MLP neurons of a small language model. Each row is named by its layer, matrix (down: output weights) and neuron, and shows model dimensions 0-191. Each number is 500 + 25 x the weight over its row's rms, rounded and kept within 0 to 999. Numbers have three digits each.
After each neuron's rows, "fires before" lists the tokens most often just after its 100 highest values on Wikipedia text that the model never trained on. A number after a token or word is its count.

L7.down607:483482505477457528538509497489515482481519510517512536437485502498513509489496515484522504496522525498469501510515470462516483509532522524459535507465507479490528501531509484460494530471473512505526532547468481474518530480524480423490458478526508497523503462508486498528519504473506516521491481444503530527471541502525503496544523519471465501507483518480489508533496487526465510541504466492510464494558536467506505486480509532452465535493476504520573488483518469492488470470494496494531537503476497543541494452497457532505510489481499476475490510501473467517522530464521528479
fires before: "20" 52, "19" 37, "18" 5

L9.down14:525493538483465526543468493516519508495494538451487502497527484514521457472567505481455461532499492489534498511499488502568502464480488471495506523514506459484487519515506513526475459517515460521518526473526486481489496455472562512486553516484494494488474530519509507521532515502511494491500570465501501501501499502489512482511500554485528502506547531487485528543524484506511480481471484535481496470479494536534517511504490490491499475470545475468456521529507527518480451508475478487552515498473529480500489495473526501504513545464488526497497480466512486496475537475474447500
fires before: "–" 26, " |" 26, ":" 5, "-" 4, "en" 4

L8.down325:522539534489483530504503454465479521452503513518560512449459551549523494517506533479506489481512487522505501450506505506484486527472538468524480474481499470491472515500468496512507524486506558467489501526470517512476469505516494519507489469517499470527461511480514514499505536507453532502545497502510476494492512479520514528443454473466512496493557527456520526527490526556495518517495523544497485499490497488473471476504483470513483533542476463562513502487517505482516481497527476495512473500534501525506491465511443490465494520487473564492489487519464514492519491505498497503
fires before: " |" 27, "–" 24, ":" 19, " " 11, " votes" 6, "-" 5

L8.down467:474511532534497512525499515523534483476516528478482483412467511476547506517490478526526449528492476520517534495477489500508488518492513495520511511485504461535460520509527481510509509497504505505498533500447503502502476481505482481540468444508469497511546471483504503509491555502487474522485505479505497518470485453509476491504531476470513478482538514446502508515498518529499505540451472503488496497517511536558426480493505479536488569527451473493496467502509472527516498519492476523537490546532495499485495467489496506540531458521496521464507529501508499479474498466478518515
fires before: " a" 21, ":" 15, " an" 10, " " 9, " /" 7, " the" 4

L8.down719:483540509516488515465525489488537463480517508481550489550480477453493445503477488495521513525512535515520511481543457516498509494496489486460515461481514478502563553516503496517475546520531535479476477523499547485496468507522468468501480455491461495527524528472539498536576478480494514488482480483496467502494541496501492535493450530478507472534517527510459492500491479506465518532516514513490504528509503488531470528487526483538471520476486458512454498515508519446519516474491456505486492511534509491520497490480509496505476535514497451489478516479518503469478514478533497517
fires before: " |" 17, " |\n" 13, ")" 13, "–" 8

L8.down27:494512570491466484503480506503531522495517495477504532409526514493550518507497486484517492505532503496523503567506491469529506518481514496500545506458495472505503469489491483476513512468511489497484505526453481502452500488524498436489507504519456493502485501539486523568487474509505503487499456458535527522481538502542464482546538526489519481471463537486468463486508508497489538516513508510511484485490501486464503511475493534465468516488486495499568510516525459494502496540471509510547555520499493495519505451499484516497483507475498460510492512510503510462547486487496498498
fires before: ")" 16, "," 16, " (" 14, " –" 10, " |" 8, "." 6

L7.down252:524497462504514498507512474496529505539492436537513509537568499446536500533517495473520512501518493465499463528483463504500480495519483548460518515509521521510463500509487490454491502460486525516542478534511471532506529450492508503504473502537509488468489525537510517520487465490521541459499506503514517469479529484510498498516492477476508528524495477514458505529534500504521481496503504524442527475458486503527539494492523508490533501482447484516523552505488486480452504552484489497503482477471442474484478553480484529492545493500524495524488486503508501477524570496494521495
fires before: " |" 34, "." 18, "–" 7, "," 5, "th" 5

L8.down427:490482534500470503521537504504516475484507481506498550439479466506489513503513477481536502478534549498470534505507483461510481475535501512449522501481509476490514481535485488507475525482473495495507517540481489487497539485507494448501464442531501512524506468501481517512515482484505530531520483462484550524457566488501517493513503518490494498539494519492488516500512463497473529537520466496539528477546532492502496492467518521435449529506502494513575508527548485488499470483461462485552531490493509551513468499503467510526524487483507490498477516484462480505513512475493530514
fires before: "." 41, " |" 6, ";" 6, "e" 5

L4.down619:516532491524503470455486475489528533526550481488506480523490520510512462532501474484551529510529519477504488500440491502450472528510501526478520503540489474498481485504491514513516493532481476500460474514540544512485510483482545536526523494478551492507489494484480476476500563496516471499503517492479504500477475479492511523470471480494512501486483500466517503499498496470492488463474533500455538521498503494481483561533497470510524505503508483512429511489486455532493494565513521494518535448495538486489481552511495485495529471532523530515503515471456562483512502461496475470
fires before: "," 26, "." 13, " and" 10, ".\n\n" 9, ":" 4

L9.down715:522506485517491486478463538452495538504493523496557474477510494504434547556499520490490495515481526459490490493461488470474513528490575477515487475509492555523515519512541523516512503492506460501459482505500503505511544551475467490471487501511485538551513516500505517488509513531487459525507531484523479537522521519531518529485452530450508454507463468547490513489520483498479502510528478507518498463467499482522473513504479471460511515479477549525516503520531505526517479501467502482504517511485504529531510495520528506478502483474479490490530478541463476460503485467491493465
fires before: "20" 40, "19" 10, "ence" 5, "ation" 4, "en" 4

L7.down536:473489496523475527509523530492470512496497506492497498438495487495465484542522472493505536509509499494475495494459492509493498481484523547482485517497531491493498488506513513504474509503507540510504462571502512502464473492467477479522471522500528556480518506518541515517516480503543502455519512486469504518521548491525480492485499515539488540444503495503549497503500488512470518524538488483489511529457524479470506481489502524449513513529546565481540510407537477497511517520446495454509502488497531460492476534489511541498483496487526482493458511489506502450507510457493506526
fires before: "–" 23, " |" 21, ":" 7, " " 6, " /" 6

L2.down85:492527527467471550479509487523512479464483487497516460418507509505512515511552489491512494469515543498527494481510482515530444527511500503492539546428518491455469473508529468485522479501469492497499532527446522518513531554509521475518464462484498464524479538499511470501453504493474531491509501476528523496487487461495535526512492497484508522513498516426516524507524481531492500539500477510442488502482546504526512477468495495529479492537497512497524496494520504473531481476524493533527520447519469514519514525477498483487525529497476499512500495523522473494477519468515517515
fires before: ":" 19, " |" 16, " |\n" 10, "\n" 7, "ing" 5, " pos" 4

L8.down326:516553471509516524556472487531482515552523516498440487439503539506520474469470508501542495501499502505532489489506489516514518509518513480494501472481485507485497487476539495517497490444518484464517527528459483529450480502490458475495474482512511513501527453491497506498505533495500481500483534475478535549581464486522466455538509484493498487463528450499499480499490498485480542534490547477466512487509529505509493512487478536472533533511479521497511498539550492468502490515498490523514481500535526500469482473499471499512491546450511488527511498499536506487506448528513499526
fires before: ")" 16, "," 16, " is" 10, ")\n\n" 7, "\n\n" 5

L9.down473:540510498509505476507512516487512476527481472496506543501495467509534512492517475510528530476525507495529486549497464520480471471495485487471499493514543523483470464464519503514474530532503506532441545511502520541499492511514498492526538500514529494538474522501483483469489454488526509485505507453495521501495469522490550519494475464484485493547499506497487505541565508468515440482513497503495482470519522518496482512484501555504516537497500497523451534497550467509493434506507470480499555506454463497485471505460484497515548515463491478509479473501488550487490523507506440509
fires before: " |" 47, "–" 12, " |\n" 7

L8.down548:499542542516521496490519486502460494509519493498522528515454471550521535530543496503511534483484488540506526481493533543489524505474534435537502493485495510504497478509556457542475499481499490490467505528493498508444483524502480493478476471491511515471495511504426539507502521470484461519505514519482479483506499540495494489516491551498523491482481497519492494502505475508485477515477554558523500537510535472526462549486468495478498516506504515541556488540544497479516442492492453475523510530508514496510503483480494476485499519494512497472472499476504425464484492496504494513
fires before: " |" 23, " (" 21, ")" 11, " |\n" 9, " m" 5, " ×" 5

L8.down546:542505490493488460489485482487484526501493479505495494500518550524514525490463509501537482469490489503507479513456500520490502536505487536503489505556467488479481516492484479501456430551516518480475489530498503495515488509511478501546538520530501538491514485535503493520517506505481519496483554523499517438496484472462521517487471471489571515508497504424499462549509473490498486527495532460479498492516472533519482527466495505481487482490473514497510551536489469524483504532523505478520492480488459541512522560502475518494512473524489468493540456499443475505531511494537510483
fires before: "," 69, ".\n\n" 6, " the" 5

L8.down675:493473544466461506505489482533493496481512452516511535456533494496526502531552509457528500476518479499517493559513501451473459532479521545490508516507501501481462461491533512482511511476483489517524517495481510478520484451509477473504476479536464512520525513500497503525527493486491472447443463482463511510498498528469511523498526473530488501525454514468505521476521495507484483497519504510462507531499518529494498508501471506478486502480509495541509492490482500491525501506521539470542491473490528572537475501525485471544560543461527455478498480513443483498513495494543522482
fires before: " |" 34, "ol" 7, "i" 6, "–" 4

L9.down159:503467519488506487479485526527499459463511512510503477455492489474485506523506500529513497489517461509524496543515521444520482533495559506511536512512488469463486434495489481465541507492478506495529531520486499514540525508543529507492481481507468529510507492538485506548505551537523509465527490529511539517479498456494489499474526468482540502530493456480502501508514503494508467505477504516469477477504495488550488501511461498507466514503560483525580520495498479493488459510489544537537515464489444514501453483505497499500486506522526540494521468497485471488448465479514496482
fires before: " |" 27, ":" 14, " –" 10, " pos" 4, "," 4

L8.down221:475488496560481526479520493505552507473475497455522433497514479502546497487532487488499521529516513497516503507529488535522552527497531476506461470438482528512466480516497512508500522511483504506490548497488506447467482517480490521489479476474508497546511493539519532513481489494519493463455521560528524512516513499521477517510513495481474556519522495490536478500522504482521558449503490493501502481532519482479475522525516485483522505514479482477453483425480520474493485492482523480488544488534526466488496557494497510482505488525508502459493507497478491495500446474473522458
fires before: "=" 26, "==" 8, "T" 6, "-" 6, ":" 4

L7.down6:521457491497488508494503469492523491471461436521467502502524507427515490501540500497529506465494486466506499523485473530507504488494448482491485511472506485501524476508498461510498511526542508511478539492483510491542513464510552497480498515494570499539499522532525491510501537524551521527512476533502479470477517485501503476525484528480493511545496479520484494541503536495518518486475476504502470462498502534538521488485474486531504524480460514490473478521478486469528440521502490498428470561463459479504498508495513531489484439517533541506488481516487529506496519519540505514
fires before: " |" 35, "." 18, "th" 10, ")\n" 4

L7.down573:497510491486472500538499485468474492499483508498479517509498535521513492500526496478544524456517482523461505551473448545491465534513496546488473528535497517493504459525492473500511460497499489454484503482522461462557537484518512515492500475537494514493513470504495508533517511495522464550514497524530465481502522534487498527510518485509543533475528509444535494579487480526454449520476492477536492487526523499499485541449501535484531513487500502501533462499500448478472481525527508477508479470508474532506481496517488543529526517520484482515492493490468489473497470464509479485
fires before: "," 52, " the" 7, ".\n\n" 7

L7.down416:499506470569516477454500491488505493513470509497531488521526493496505502466452507521466510493517515501492535487474454493476445492522468527489531491478491470502543506527507520519499525479477465505526447494505479502485506498483463512480472471485485492524500513507557519501493529495496505505504521507509543538517488526493517510526471564503508497541501510500463510480497497464506474508520488450453536520494463527529466530459447509525483487479532476505574523458493498502497498455515494542527554507511504442516485473480526474498497513484472503513542500483515538467487510517523520547
fires before: ":" 30, " |" 24, "–" 8, "N" 8

L8.down499:521478499508512537485502468504481467505489509517517493461518528535541519504501505483509472510515495526434481471488501494482478534487463512453488523480499509492508505505531489512495506506478480492483500471486461469492510494471474491452531496500496499515518457470473477497499513502479516540483463459491488531553555500517487518503469521471452463516498515495498511558533540478479492507544497513537502475538504464509508490488501538495465496516492526510571492497492481508513444473543482518475537519469445539526551474510452508531497533480496525469486508523454500501549512473539515519
fires before: "20" 39, "19" 12, "\n" 12, ")" 4

L7.down483:531525540488478561545494472487488521464477482495482519452539473501500506486518487520494520490494490455536462500499457511470494496486463480505477481503472503480474493504503505469479455530486483501494498512473459507522494510521475509520503531504499459501504490509502493508528491500463513529543528475522490483555491510501566522489531472520498520508553509476541509509509537471489469486504509481503480445507505483478518471492454520481482503490498531536555486491537515486448490523510505511458520511493458535487509535531518519462535488494457521479476515546521521551472513549544458486
fires before: " |" 51, "." 7, " S" 6

L9.down709:491525486549503509523507509538476462522513509472537522536469522515498508509457495481520496490484542471525507518500530497518618511507500474493470467466509579501503524473517469498471521491527497461514455516455486505457478489499508494497507472516482488454495504496531483464513489461478520491490485452519502501514483499472489468508520492492515491496497493457498449486474497494463508504503497491491532486494450488518522474468482521489496517530446496506495536507530510489534507525525484484481477487540533493516498484490468520494539517553515512534520487489525491476552520475503528550
fires before: " is" 18, " was" 12, ")" 11, "," 9, "." 9, " |" 6

L8.down159:502475506478502512511467510530484485494509480514520523551504514458540485489509518487434518507532527505451483494545505513531517485503530507527436493473501509488445504485503499517565535496492487512541444472477467460481498514535459505460523534488470516514482497485546538529514497505492456451579498517512487524522496504523466519494478525491489484502524479498508492502503482449529526522525485454471499476489547544535474510516496537505505477493482481472494467458494491514509507489499489493520501487490475493514493548488537529492517538516457491480471492464512480476510486533506514500
fires before: "," 24, ":" 22, "–" 9, "-" 7, "." 5, "\n" 5

L7.down340:486480490527495542489516519494474478496462472468555553444490459475500484482519500541491500538553480507527496497553505490479525479572499512494465492501502532505514493497522475498487509523500485547483499566467462474453510508499493446439462496457458494481507517481546524516520505497563495514516456481514535520515480469497500489486495488499536500472535487543481514487478504500515490507517475494444508493499513472543504484496493493501501538506504463518541489511491504467489520476494491515458539491517479513537514499502506506519495493485522490452473485509548507500536505501462519515
fires before: "20" 34, "19" 14, "7" 4

L9.down216:472542513486494472517495504501532476524499531510511522563503499511477470491516462504535489549494500567497463520493498492538443547507521502471530535502502504524490524493487491507462517540506509467491537500487525526489480516486494464556533491451469497507469509497452483514518536503495513499512525479449468509553492491447544520539517453497509531489499451484469496506546520529513493526518510487493499500498496538519480509499445522499503488546471487510439481514480542494488471460506527462483467516509483502480486500503470481494540530458479476458490495503484497509497505494490479490
fires before: "–" 20, ":" 16, "," 15, "-" 8, "\n" 8